config.toml
d_mlp = 768
norm = "layernorm"
positions = "rope"
rope_fraction = 1.0
init = "normal"
init_std_up = 0.024
weight_decay = 0.011
dataset = "wikipedia_en"
MLP neurons of a small language model. Each row is named by its layer, matrix (up: input weights) and neuron, and shows model dimensions 96-191. Each number is 128 + 32 x the weight over its row's rms, rounded and kept within 0 to 255. Numbers have three digits each.
After each neuron's rows, "fires on" lists the tokens most often at its 100 highest values on Wikipedia text that the model never trained on.

L3.up226:127040086103130093209099130152062124144156174139137132104104135233150080159167091147144060073145164094171156174153086099148128180148144126117110104096114119160146153136141089145170170157119109146154065110150137108148097138134140093132129128128106163074089100133113140114143121159066171182
fires on: "S", "le", "ra", "er", "L"

L3.up695:181164126125050162155124118056165085100148140131087189072125180193124175061137086102117073084112093078180074114086108128157121128157165158176061161100113087135207172111152114171162134128151088151098144125136119108146131119168058189168127118161121121131128155129172144084159153107091153124
fires on: "er", "if", "ur", "e", "iv"

L3.up262:115128143136154167113134132165109138075082134149070142129133150096157160153146141169140123113097118138142101127123125160150150142099078160089168191140085102093197108084094211078186161116116159163089103133122122122131098121145030132111117057087088112107154112162165102094124142110137143163
fires on: "en", "ab", "b", "p", "ub"

L3.up181:108081059158205152168073151113136153103135119170132120120142118155102124184136101179114134149104169152132133148163098172132177126133109109135094133117092178058101117181160154081115106100115165160141124145127105130126128116129172165116132165134136161128145147124128120155115185138125131197
fires on: "id", "ch", "ad", "b", "le"

L3.up487:095093083101168168102122093155070124095155129144122158139132130122184188207179116099163159092138095148113080097192104100160098143102130096086131140146147106073127118144130160079171106158191095117115146158095108115191084156154141068127081083101145218067163120168154091123118135099115172145
fires on: "ab", "9", "ow", "r", " 5"

L3.up759:131179146140142077144198046129142118134131123193061141147117164136162089147157113117099121119076089119151175137155112122116102179144093179141158119152126139096146116122127119133166109112129086161170099128141159131136123136075124114193155120156103168127152115091116093137111096111042093144
fires on: "ep", "p", "ic", "f", "c", "ric"

L3.up121:112117149152114131141113124134111132171154113087118119147119095069080153172129172099079093181136140126179011153096165164157107121145111110101182180125124095069083190145114084115126081169090136134076119134142180100135122202083116121093127138131217109188131152149150107155105100154161110110
fires on: "op", "ic", "er", "k"

L3.up619:126104103126124124102114155138098145082135088150079156136137097167189141164137139125119120163090130166185165104137136120130127119147116146153088120097075137118065189132124092067094139149114146126190142089190143183065113147120111149164115071151117129062157122093108143119112112159163083107
fires on: "ec", "t", "ge", "ate", "ol"

L3.up390:165113145166130079159095092106104122158126127106183138095153139160103134123094115134169115155173142153118206091106128128180072118126123132114101138095130136147156109126118090180134099130152141200113054143118110115044119147110150109140176154149114079171144174100132139131116163136121140168
fires on: "ill", "l", "\"", "r", "t"

L3.up767:110167148148095130080150122110107152163102134162152128138179170168105062102132135098101097099118128137118122137168116160123128122050128183176132068128103107129139131126186070119117112150121170131099115117107119125143164097129123122188195139117158092150097075078138163094081126129141119163
fires on: " \"", "-", "c"

L3.up431:153142144168190141103145132103083105123042074166105141148178178090112074175132081148179097148148074135088084158092173128151163178144123120156109129117098119164095104064139104146088106153114120164130151153069143085151146086160081151173169123166118121140158130171081119129174149091114080125
fires on: " |", "or", "al", "ar", "ly", " and"

L3.up101:110137076119091139159153135090107140121120107123128088163118113130121138091097111131146133078081155053140106114128146150130121134066117133158131112068149110128112114139156104103055155121083138110111137108098120177148147117144165103149131099149215124091103146175111099068161109128124180196
fires on: " ", "-", " \"", "8", "an"

L3.up292:082075178122124134050113127144100103073150163087188175134119179079160114163165099102079120080121116152172125119149076137129112161178111229111124112137193147135151082138126151157191131107121125074138157202165142141143156060199160134150138095122146131113155131159110206130116128052100064158
fires on: "r", "h", "s", "x", "a"

L3.up741:171079128115148139113114092167132121122134138066106155130173118103095119180064112135082133249095156079172109100118137123141169093152142115175140158128163095172079107142112198175163117189122190133110169096160103167114162119132103141115174159068140125146112145115122101136129115140112125152
fires on: "al", "ch", "or", "ic", "er"

L3.up726:177131128181172063133158092138181158188157117094138106097124089101130132193160101118097165105141104114112182099112111106113111163122088135104133136195144104128088151092141102093102172124146137178087118088145174083117084176068134156142161127149190134158129129137085192090098139133106190074
fires on: "ly", "ot", "ay", "en", "y", "er"

L3.up68:104119159094128176074154141161134142050232143110098097141100111064114112055163133172115149127123128154141130107143104185123124168180141148129164125165155141096199102121095107152159105121151099091138083073149111151103131119141131177151135148160180122130113171102029187062109152103118138202
fires on: "m", "ot", "F", "o", "p", "ast"

L3.up14:130104097098120117148110121083126062084096146088117154175143178105116187115111110104148160142098153137130092107188091102148146173136115139093099191133196138110148149162099136125160091141127095090181156055116150123124122139116122119119158154139168195131117094135114120179102124177131107141
fires on: "ov", "uc", "ur", "st"

L3.up654:131165133159140131134129101093053171115081221134171128088111087121103155158103097138080115070153119115174094121101184160080098155113142175129154142199100164176172081117090196059115092113137096205095126073166104116126057123113138149181132122107147102117150136178138110099104119169127105118
fires on: "t", "b", "l", "er", "p", "a"

L3.up334:087130091142171093104130155118121098090142123137100118127144128115105149151133103108065121162103075141157152132079148121119067132077122168070075139097171100132151108142110151070145167145123191183159099081118143126081143149124107104071112185134147131135143101089156110157135156184149195113
fires on: "s", "if", "ud", "ill", "ov", "ad"

L3.up434:106129189147149116074105156119092134160164147181122090107134140062174095141144136111092073139140153122135089143185147159116062107134087155141135139114118112118117135147181124143170108127111131090155102089128153145097108185107141187142140134089183075127138102101115164143109134157154088162
fires on: "le", "a", "ing", "ac", "op"

L3.up44:136129136079139136125122190096135169085120159128148132119115142164141145122127086062176103182144209151185109095155135128127124110102129117101058102087120130106157138120123131179120103185120075151094196149133131051195138179162118109111130121169142146156120087166117062162084142095118171106
fires on: " de", "im", "us", " n", "av", "is"

L3.up93:094152086088156102154168183108167069121186121156089139144119172180142168136137072151069124090140138150161105153031173127157090120132140182141156127070155149084118145127179118110137088117076099090115174114146130088081112148087106127128156125135119127132105085106138150179127107076101122100
fires on: "nd", "d", "f", "c", " d", "es"

L3.up19:121095053142093122118080128146142086156104121138102118088139124168107096146108160067091057175109151075147111149123061132160118147142170100146154135095110138164141112100146109128208139118146107093183105091142138084150158107139129197125063120123115116141122096164130128108091085061162091123
fires on: "if", "b", "n", "ost", "id", "t"

L3.up273:144130171165093106074088072086135161136121216159080081146128143127094095101142029125174110124126139161142142141175099188127116167091137138117131117117183157085122104086161131148133169122139097106117070129101139126132109154155108195143107156107152117158118172109104096171190093182133121174
fires on: "ast", "re", "p", "ion", "er", "ge"

L3.up745:160111171092099151171138113093094111141110187160038121142116145172131124065105121114164072152157171193163147182134118119115130146072099139162119138132173142117127154159115128166147151136143142215079142073101111161142139164165125185153162124116077114116070103131086127088107108113144127078
fires on: "y", "is", "at", "us"

L3.up594:155154089157133149153120103100144176136147142175110124120092184100126133122081123148086124126135138100142125177171133134155187103085164138127117155192133113094114096068118181135191114153155157141101106139129156143157141102059074086152219100102113180118203141133146171101148154150142132076
fires on: "an", "on", "ing", "ak"

L3.up470:107162137134121092110115135085157161097161106074072101040162138149127173110089142146153116149146154133093115157128162165143085117141165163138126122149113120174148083120112077119138118103115031096087143122135093104134124172130134125109057095147105125162149171130133199142130154140061101140
fires on: "g", "b", "t", "iv", "f", "ld"

L3.up139:071107123143130145130108078118081092154180190157081127096104101085119124125193065151113172148153055172140130157125088107114125115119131122179123146149091119101130126109133158122165118112130122163136152119082150106148117143171119180101099124178112164123137129176112151138151101098096110130
fires on: "ec", "ain", "l", "n", "iv", "ac"

L3.up145:064127153130100127149076076094136086164154106111107156135099179138132135100081133077104164084126190155163110136090163117135112101097051165104146113088108090216104121131084139190093133124088113117145114117160092088150170145130134074120107110129162137151162162111180102095091168129124136122
fires on: ")", "\"", "h", "om"

L3.up680:137228130184120171154148149108126107139143133179151180113121125175118097135086153090101079094181143132119082140102156114121114116112062144165096131129187113139123107148141151129122182144115113154144123122093134120153154139124091129155134092166121162080099134163151100114204184083099076130
fires on: "b", "e", "is", "y", "ap"

L3.up42:101068151096113117119127170107197178134079183072097153129111129130115128113192078165056119071126121166151185109121054172103114169065113120138167136136209141171088121100118108105151093138150087108072051127138085165162134097142094152126116142185118165187137122118101174118082098127116154082
fires on: "s", "le", "st", "h"

L3.up560:090193116125197163121114170096132180106150137092114092154121128157109125152099115109147104137166157097105105108118153153108103118117112081090109081118148154134074118140112163114223122085107064129139161129122129107168090155137124138099221143117151140119123075142119133141112157120098065111
fires on: "nd", "s", "all", "ld", "ow", "ard"

L3.up708:143089134140165100093085087148166065120084125072128162157146141117070125181099127113176103120137138127130179201167116081114135103126091159138188113081101089204123116108118132173179174160077153159089084093140138135160130166136152127105171106173183135159128190157135157160061162178130085074
fires on: "s", "d", "h", "ch", "ic", "om"

L3.up17:119110143081151162088105115103149109154204098083090042121167130119117165113137160135142121121165128129144154129129138202154137141117110117119098111201171167098108115129132130116133153098088111191071102157131149120144152137113178125169093106124066097186143139103076133086158153099099073182
fires on: "i", "iv", "g", "ct", "ill", "ent"

L3.up211:102115091160152093098161222124116106126081116122117134112106177149068178077139096091052116133203182146143111132134145126140075104089128150116156162141149111116139099141150138115109069159118157086154125166158151117116137181150101103165154154154125138147072117183158081073106138107121115183
fires on: "r", "s", "20", "n", "d"

L3.up274:119180113142105122154149144149143154105168144122098132070108181097174140170163157127105112077111109116196119155160101129141121165095139149118152104162115144179122171133141125111132144110108059110150167112181137112151102094153130131133137095109118165117135150148141110124140187119100150135
fires on: "p", "an", "all", "c", "ist", "t"

L3.up330:105143167139157108106084131114162118105128147070119121129190138106146127141125098170034123129107133151176087137122183109140057148084108148129146078120130117106126094062054128148133116138129115119080085090117156080052078109127128147124151148085185131159144159091107149126107136171133092147
fires on: "in", " |", "es", "v", " 8", "s"

L3.up689:092121117097147108115169126134149120133086155087123137110117164138107191139188078168114148106127182152120112090116108139087138115084099180063125173101152164111128131101136112145130186123108162243161126097164133078129114201204113162100125128134140080131146117139135090090154114160091119109
fires on: "re", "ot", "at", "le", "et", "0"

L3.up669:114184113148036150119116128131120121076157125086125104111119126109125153096107182160077120043128144121142185102098142192134107068130125087177142091136113069079082200119169131115112234126136134112185113153115188141131113082119100162130168139180193094100119124159162128118109118142150091120
fires on: " \"", "t", "ol", "e", "'"

L3.up293:183130049133119116183156193076168188108082088114125145113094185137126202139111115088153134087131138159163107132085117134166118116103137150164130171137147098106092147094118102105091159128114112167123099137127144130125136220156138085103154104174109153110142100091129120166135064131104187123
fires on: "n", "d", "en", "or", "ust", "s"

L3.up518:194166165152148099131146078084129135134103114125128142089131157119148112207159156097128109180098148093122111114125157093104161141123112150139057153116134113177121168107130121139177074166094085128115136135173102110110136124143159214145136192091142149199153170170049103110085133127128128114
fires on: "it", "e", "on", "id", "ul", "ic"

L3.up72:093130095067130170079185137152071129153166050141122146138130193070126127111127071205159154122134108152133151102089114168150124238064097138127124154106106166104095124097110177123125115089124134135080120176133088161140129133171162108117112095122121190091066090096090112113150132147116167110
fires on: "/", "ac", "a", "s", "i", "an"

L3.up15:124123138118136198117150087114116197092135124192095137082130171175149169145089119185110056183132118105179183135132116100118066084104091148162167135128150161141124144103188117129121096106140173076158147120088103085106194067141194124117137054122135163128186175158086147105095166135177148156
fires on: "ad", "b", "od", "ec", "s"

L3.up375:119113096085114114136083142098138188140146093074092115137182181152139110148204134123135174168095159084140127156149135112108159107101108113118149162127109173081094136137147101083143118141159139107090139147110095122137110052150103091131095085092101160151162109112071134135091136115139098084
fires on: "s", "p", "ost", "c", "ge"

L3.up31:110177147143162182143136171132137144086127168107062073097066125164139106101110079151180108158142061194128122187123142112129085105121133105091106116085072123139137055147117132136172141099102185130095106081170120121102129089147086111131109138145137125176083144132127194102120091160142141134
fires on: "a", "ation", "ra", " that", "ard"

L3.up422:185129118108091190098144118160121133169150122134174103151110162136143146141078126204113093145122108129138122134169121156072139138092089117086142120112115092142137169084120135139140142100105179102146161143131114213154121144098093109138162157185160154113178106116115166133157150107095113129
fires on: "s", "e", "ent", "ce", "ect", "ts"

L3.up332:141202095092133103140130112089085118160148098100092211091139139138168118172194139123086120087120134124133095138129092159160099162127116151139129136118136104116066150119101159181120136094154141139112093179121100091129155135137072100189158130130129194171100098161158110201082102122110082132
fires on: "ur", " \"", "or", " st", "ear", "d"

L3.up579:095103146120067129120145154120139126109140142166117152109146151128085121134054148103156142175119148084168183112167132141144059116134150112139140107188138147141169176141169115096131117140167117121045118186138112117132228091178180175185110045074191156153158116123095102067147164138139118108
fires on: "s", "g", "us", "ant", "er", "ess"

L3.up672:097084167152119092082076104155137208101098132131110108094112087142105174147125129104122160093101160147119121093086100193065133161055128107133098073094112088101131171073107084153138144104142157145138117090146057145112148116121184139127156109139145151109162177102122148143106123096112117163
fires on: " as", "mer", " be", "t", "il", " ex"

L3.up727:138173147148118171172236163111140075123079159121114111093116171138113152163087134159074164113116120130165108142141110165132109195117156138137089042098139127159139162102126115118150150092111147142147103129118112129127147098135127165165154087199135144157125124157145103117114159145129112152
fires on: "==", "===", "e"

L3.up343:184160121113136142104089073152173119091181163143105201104116121133142165161137172129099153144126070176143110129084106157085107127140099071168098146137102152067144143120126138118160111135162061113133149148101103090110145120133096156103129146088110144172147182159116116048095133091157154083
fires on: "h", "w", "b", "it", "ow"

L3.up254:117164169109137123136094108119118194120088163164104076108125137167093149087137138152163106121102156120137182098181131145134101148094140111136157137155132119113111067142143147128121142120123099169053116130130147198085075190132157083205191163181106095101099141133147121152137127131132158145
fires on: "er", "ound", "us", "ess", "qu", "ant"

L3.up183:169163146151108081132117088097133086116153167095123123121089116126144189154107120132109129120151163089187107114114116123210071106060165141151119163110119116096152126152118123129109084158151088135106139120162143086066125119120085144116038116131112186173091106147098138130079108148133145081
fires on: "ver", "er", " pro", "t", "n", "in"

L3.up248:150197154103147098054168079150126181135122089101121170177140104112112121131127079122171069171124141175089131146155154133102081156107090132142112161073181113125104095092112124137085079161168124124135112145153184159118099111114136151124141168129138067150170112129143107118150189137076177149
fires on: "or", "ent", "x", "e", "t"

L3.up324:100073123106102175108093136019077163180118176112126057118105110112148140158133093122087212154106180152191142105127088129129118147131133139129142091144101115132188140130131103123127092089128093066185172125170156148087128114170117153101145106145124149142114162127192150147081121153111152132
fires on: "in", "ur", "ric", "c", "ut"

L3.up685:101136178170127151098141121152082156124120142104112096127149131166161139128191106137148142146122123087112184125055095120171131071108119143134145211160069121203091154134130066177106062152157116117149163127196156148089141084075144119131086141117118171131117161162102139138092121148122150116
fires on: "ent", " o", "n", "gh", "m", "et"

L3.up620:119079169155131111107166123066163102130146147164094157125139194121068058089115153145138091125135173114102153133070070108149152113110110158146153153149074178096117124117137128178131162182122152138156114164105143150136134089125124096160110142114139103136158120169124113190118134173166121126
fires on: "\"", "=", "===", "$", "{"

L3.up552:129122093219168092168166134167119162130123116182165090146105086066115098120106109109142117089102154135096130065116104123144112165119104151132116107122112152084119132115098139135180121167150151146159164138147138137081158093099107114143068204113160202094134153193164185148058104077110157147
fires on: " as", "\n", " l", "t", "m", "ot"

L3.up177:115069108135118127117090132128120166127199069120064138060098099160137125123078112148100154115109134150136147172151118102101120127137111149121122195148115100185141117121150110192036151192181113115133125081137166135107155132131112096092074109114174135076137071144120163133073121153147133154
fires on: "3", "4", "9", "19", "8", "2"

L3.up400:113112163121116121176115082167151086158152094106119113092149171142115136125148095159093106084098124117097109130145146116152082175065127132086198211144121104104137124167139123133143117120169109125120127136128125175066129139139085161105119192118123116136121148116115143165152072063161159070
fires on: "el", "t", "r", "p", "|---", "g"

L3.up578:126099112216061112134081102125108185146167127185048117121158023122168131115117108120154078145125198175193086128146163152048180168112088112147152158135144157122075140104133173137086108125085107146142160117128222180129128082076131155119131118119150145126222135129162182151122146128114121137
fires on: "on", "b", "id", "an", "in", "ec"

L3.up453:095074085068130157139099137127161168118166114133116140081135184110126088143152177133105170135171110183152163098150092124132130171111121185107095189146102094161224198110135158087163147155121130142142144150183162122101136183149102176135130082133127088077109127130044181127091108126118126167
fires on: "i", "ir", "or", "ec", "in", "c"

L3.up504:113123159179111042132114081141073130148068091179100117140122131138089120161093185147098092154160140115157153115109184126140098124114136098083102125146145139138099128113051059146163146184127153145122100179124129162153097090087080138151067199093115087160201193141098139153126138078130168057
fires on: "\"", "e", "ot", "on", "z", " |"

L3.up752:101099158090181122126109155160175093157128107141169111157197119096096112149117149184129115164075116134128146117113167191196117094100161132195066129118107175093135116148128099102061132107114175133162065157089173132075137081116125083148155169060118147112125120122110122115128063162066154163
fires on: "9", "8", "v", "7", "s", "ac"

L3.up711:092128098136070090135143097161130049127107057140168140079106144140117139093061154109132159134102128095207136065090125089206109148117111140096146141102083123159135066165096147159145087138128108076151120090150104130086164133162180173116134148151122093087159146184157123095165085123109132113
fires on: "n", "d"

L3.up506:158105130138088098101049160150145067179140123105098120158182211135108101113068177124130106120154114065094081106122159105130104111094141129117078137088080179142089122204118148145143141165168167068110127110105136205081140130101133134141137106134112078116071128156119137117141107150152155154
fires on: "c", "e", "g", "ong", "ot"

L3.up406:102094110122061141135111130123069146143113162143094208071132150137127153078129173162144107146157135118141086129077132174110099127109033189178136147149175127106125153095181110140146168175104119038155205102174117134145131126090146084071172137143093142130120197111116122149105114116168162113
fires on: "es", "ec", "as", "s", "u"

L3.up158:104114171124113136135080100141129169062052104146107077160100144157109099086121119118168133137095142194133150100125158151175162105078109143140149114103127134174104108118100131217151094136167111053159168140159092091139181137101122148104170137176144136069133115157141199130112150085135113186
fires on: "e", "o", "ce", "le", "n", "ran"

L3.up571:122177156096151100112115111152124145165084064120109183087135142111146125098119135138136106130106131168133081130116104119166150162110134114093125131171124047135136102103166132109083116097165138122154094145119138119161160237127137153114120081180055150109101142163114158176188109101174137107
fires on: "en", "ur", "am", "n", " at", " st"

L3.up111:154119113129175103156133150161133164149115109128093186128120135129096118136096081145103099135185130197122098076156154121122117124133143095108133164168152113114077126114092100117125132134157119097079069150123182129103086114069139171126164125126150080170123155088153136088126119196160140067
fires on: "e", "ly", "ld", "ated", "er"

L3.up528:144191080124171128110096114125172093069145135101103118089172100154110143098139120134140131147105143150129074161153054216172099115084090105128125101129076094129105130112112137126084134140155116112054085094119107128101168133179143125158180131157142151133149103120140113100136090120127128122
fires on: " \"", "m", "ill", "oc", "\"", "ic"

L3.up245:157114102160054134097113128137141113043121158132111137133138130142194204138085183132099187140066157183106096060158143136177146073132113113104161114074164155119098164116118140130138100102137173084087097120145126157167141107195114122089124195109107124130084114157138118178089128124106088152
fires on: "on", "ur", "ot", "ed", "en", "em"

L3.up37:116161195177175101107106134155117094086149118116111116170136104146135167090080089128045158188118124142149084131123128140128115120129026072159139165116079159133132137090120130144121112133148166061125074035146133176082199135092130174134094122160143187108142148140144110124149098104094169106
fires on: "ed", "=", "m", "et", "The"

L3.up604:169155119136143176088152070140119153146142126151120116072163157202135170098098102140102068135099149206160137121163155095185082120137094125122134155086118132152160056112099106141110131138135144070125171167145069154079119107103101121094158144136097136167139145152151145137095092144049205123
fires on: ",", " of", "\""

L3.up405:120100181126107129168152145148177067135135146191130165114130144120152148145123142107103124138092107122133064124140011085098129114120097112175118142085097142155073124169096140116128116051181167168124128134115149168127168156117116137098130129178155147115161102122095122136132116140095152151
fires on: "it", "an", "ac", "n", "l"

L3.up653:147116158032120103055073143172165104108183118128091122144154093152142163129131120143156142135141076161077150114086052145105114137107124121116131092140105102160084181120129138154128093142143135103129160167118131112127208035103096129127175118123132156088153134160125212139104132081141090084
fires on: "k", "c", "f", "z", "d", "v"

L3.up736:091136216150071152128097168153164132139158072070098073124129116122149139137070100182067116143094143160131138133097154139122096128088135124087211112109097140152159114113150139128117150133137102139083098098103139121113151144123185130104130109133175135024122066112070099147109156111156100118
fires on: "t", "3", "ts", "8", "4", "6"

L3.up113:145108080104119139163087093184147141090152167113122064184122117162137151106106158144143111182145140164136138154176135067112088177093152122116127129209138134160101085046163127119186141104109221147142178081076129119145110097135055106126080126135154152092106067144175164122103170144092155157
fires on: "e", "ent", "ation", "re", "ine"

L3.up730:084102134110163082178153122111064139108167148134076104083119169159106130091102134160098074136163125093155093176118151117141100081126066129161149065182098150160166081180125158118120134144129156173106092170131157185117114182168126109109154069166172068118111150111149150103131125154112111091
fires on: "ound", "un", "en", "a", "y", "er"

L3.up493:105134147158157099089155098160117060090183086099118199142151101047131123151131104139149127118097127157175131101133152170171133131077105140080180165132125164120161145137103124159161127168116199106162105060080108166115157171183158140057114192133071098134150127155124107072123090147102116101
fires on: "em", "ust", "est", "l", "ent", "ot"

L3.up7:127168163168106146168177115108096118135159084075124159199158169170110194130119155124104154165158117168082081086085183144113138167154079190124101107142123148068121161111050125131071080173147121105161091134067140134127114116122115123137157158193167110071125100140120189131123099121150166081
fires on: "ong", "p", "un", "uc", "ent", "or"

L3.up445:147111142112134098173126115118171154125090146117048113115164138177153145112064129123161190147095148120145133116182129152132085088097115099206169137156110127131060103102196114099109143104151092126119130156136139115148146132156134155146091140141161140146120113160126162133122137149127093172
fires on: "s", " and", "us", "es", "iv", "t"

L3.up532:163104100155183167153101132140136116102204156128139161141201036164130126152140114107179106123133105144125120119110129104138090119118146112124119090157133094201137143116154116134115141115131126141094129168116124097112085131148106155157122071195137191119108161226116084082064106121087106121
fires on: "ir", "f", "e", "n", "l", "h"

L3.up168:064099191120122115117144161098154114038129147143092113106127122094082093168086146113141157154116118149191159135145092097086103152137086125175102195080164078160158118079091129130098091147125130092107081164132150098119128133115135161058133146146105152111090223118080172115139113113124130183
fires on: "ec", "m", "ir", "==", "ac", "b"

L3.up221:103137080126084171136082097115137097095129137118132169131114101168141168155103150194142165127155109156156056159050058139086137202138097087182127102173116120165128203094078169145181091057107116147115147104106146146146136123141143124118128128164111184117159114056184131147099079114093108129
fires on: "m", "d", "un", "iv", "k"

L3.up138:069139105158229195194153123106164105175156106092113079128129158121137139197115087143143154143115122077154129129103137158113114147140082183061109154121123107140094138124126079101130135156120062094079155119129202078096122163095081084149122127162105103135190136080116141150152134116131166086
fires on: "nd", "et", "all", "s", "1"

L3.up651:153071157112095024166116090126129175131076132147090128166174133169078111068126073180169097154066115165106155091118073166158185127143156131093119133132131141105056038090164111178134139104169086076129124125142169087141122085143126119174078072139120067123076125174153130160120126119158148163
fires on: "\""

L3.up218:121182183090124099099085065104133148166182158148134105145115161101167146133177137127117084111133148130183112162128146131147086182115159131147099137032182123126106150127064107113181149132130128092129130100068151202112154122199180147112101076204092166104109069064184149091131132077095113128
fires on: "at", "f", "le", "ac", "ce", "um"

L3.up106:089157105083123118119157116100147135100091150133123112183081133092136139146116151133163116174114144106225095076111107148101163130079117159075125157147125051088112194115167083133142129159124133136187138108096147129118168155147095125085140131146109126091140074095106122152113092095095172104
fires on: "ap", "n", "at", "re", "ow", "ak"

L3.up281:106163069085084199135243144092104209169157126125122130149139077170109145105134152175140135101122092172159160141157177138111117131064079181119105190114125103038137084094133158124116169085191099079097154104137152156084195205103112088116130128056100141088106105194109136113133143119195145137
fires on: "or", "r", "is", "t", "y", "et"

L3.up115:172094148119097141110195115163172079136084143119111122128144164082118149168107074114106136134111099076159075184158152110188104078113139104109159148135109084095120139128054089131127097118150125086185137144153107132113129166107154127113098141071110108081102194187117132126161113070131158050
fires on: "d", "ut", "ear", "p", "and"

L3.up516:134122124145101129123095076153117096108130152137117154130144139122129158091111158131110162082156155136115081097111124176095137077126155112112107188149142167085082123095101114122092212200160096121123140136140110113121086147123108166178092149187139104173090118144132149119151076089124159103
fires on: "\n", "ra", "r", "mer", "if", "ge"

L3.up313:080095089122076136122134126130139108118131095152080095169072142039160120102141109158130129099102109109106108166090179081107085100154075119096101116160092120124126090091183139122168125164124118132060170133162121188136141057119129152179143159181112137120166085074145173127122131199139146155
fires on: " 5", " 7", " 4", " 8", "0"

L3.up442:098113145145113119101128153176092140117071146167181152201166155189118105094113137120065146101089161181173090106145141075129141101153154140115129064090147089184133086083136092133144177175100098098168065116076085158068100160082200124141135130158195160094099113193141128168143076119104126095
fires on: "n", "|", "j", "on", " n", "est"

L3.up505:120083055115171097098137127084136105121134147130130150110104189166115183106075089110106182105116091127114091123112113114088112123159131089159159164145146082102128077182085131153088110128156178112122124173166175071102102151135135073159112160144180124149168054175093112119114109080119159098
fires on: "ep", "ow", "y", "ist", "ab"

L3.up526:136136134113128135096120081125089115156139165151122108109123137119091096134131117139120087128162050127147053175119100079101178172118183083078170093044128149109101140100095163190203109141119111141150179131159169111166158136150081119092181087142097175131178076128117156137112191195135096102
fires on: " se", "ou", "ar", "al"

L3.up359:141089135161160124140105064144118122107150080101102108124115176070141212133189089136113179124149048098131150118126115082146103102129107169114163166076107097126142091091040105100072126129128104142135153129134113189079164139113128126188124186096145105104106140138164151104077107071086187166
fires on: "p", " 19", "ot", "est", "g"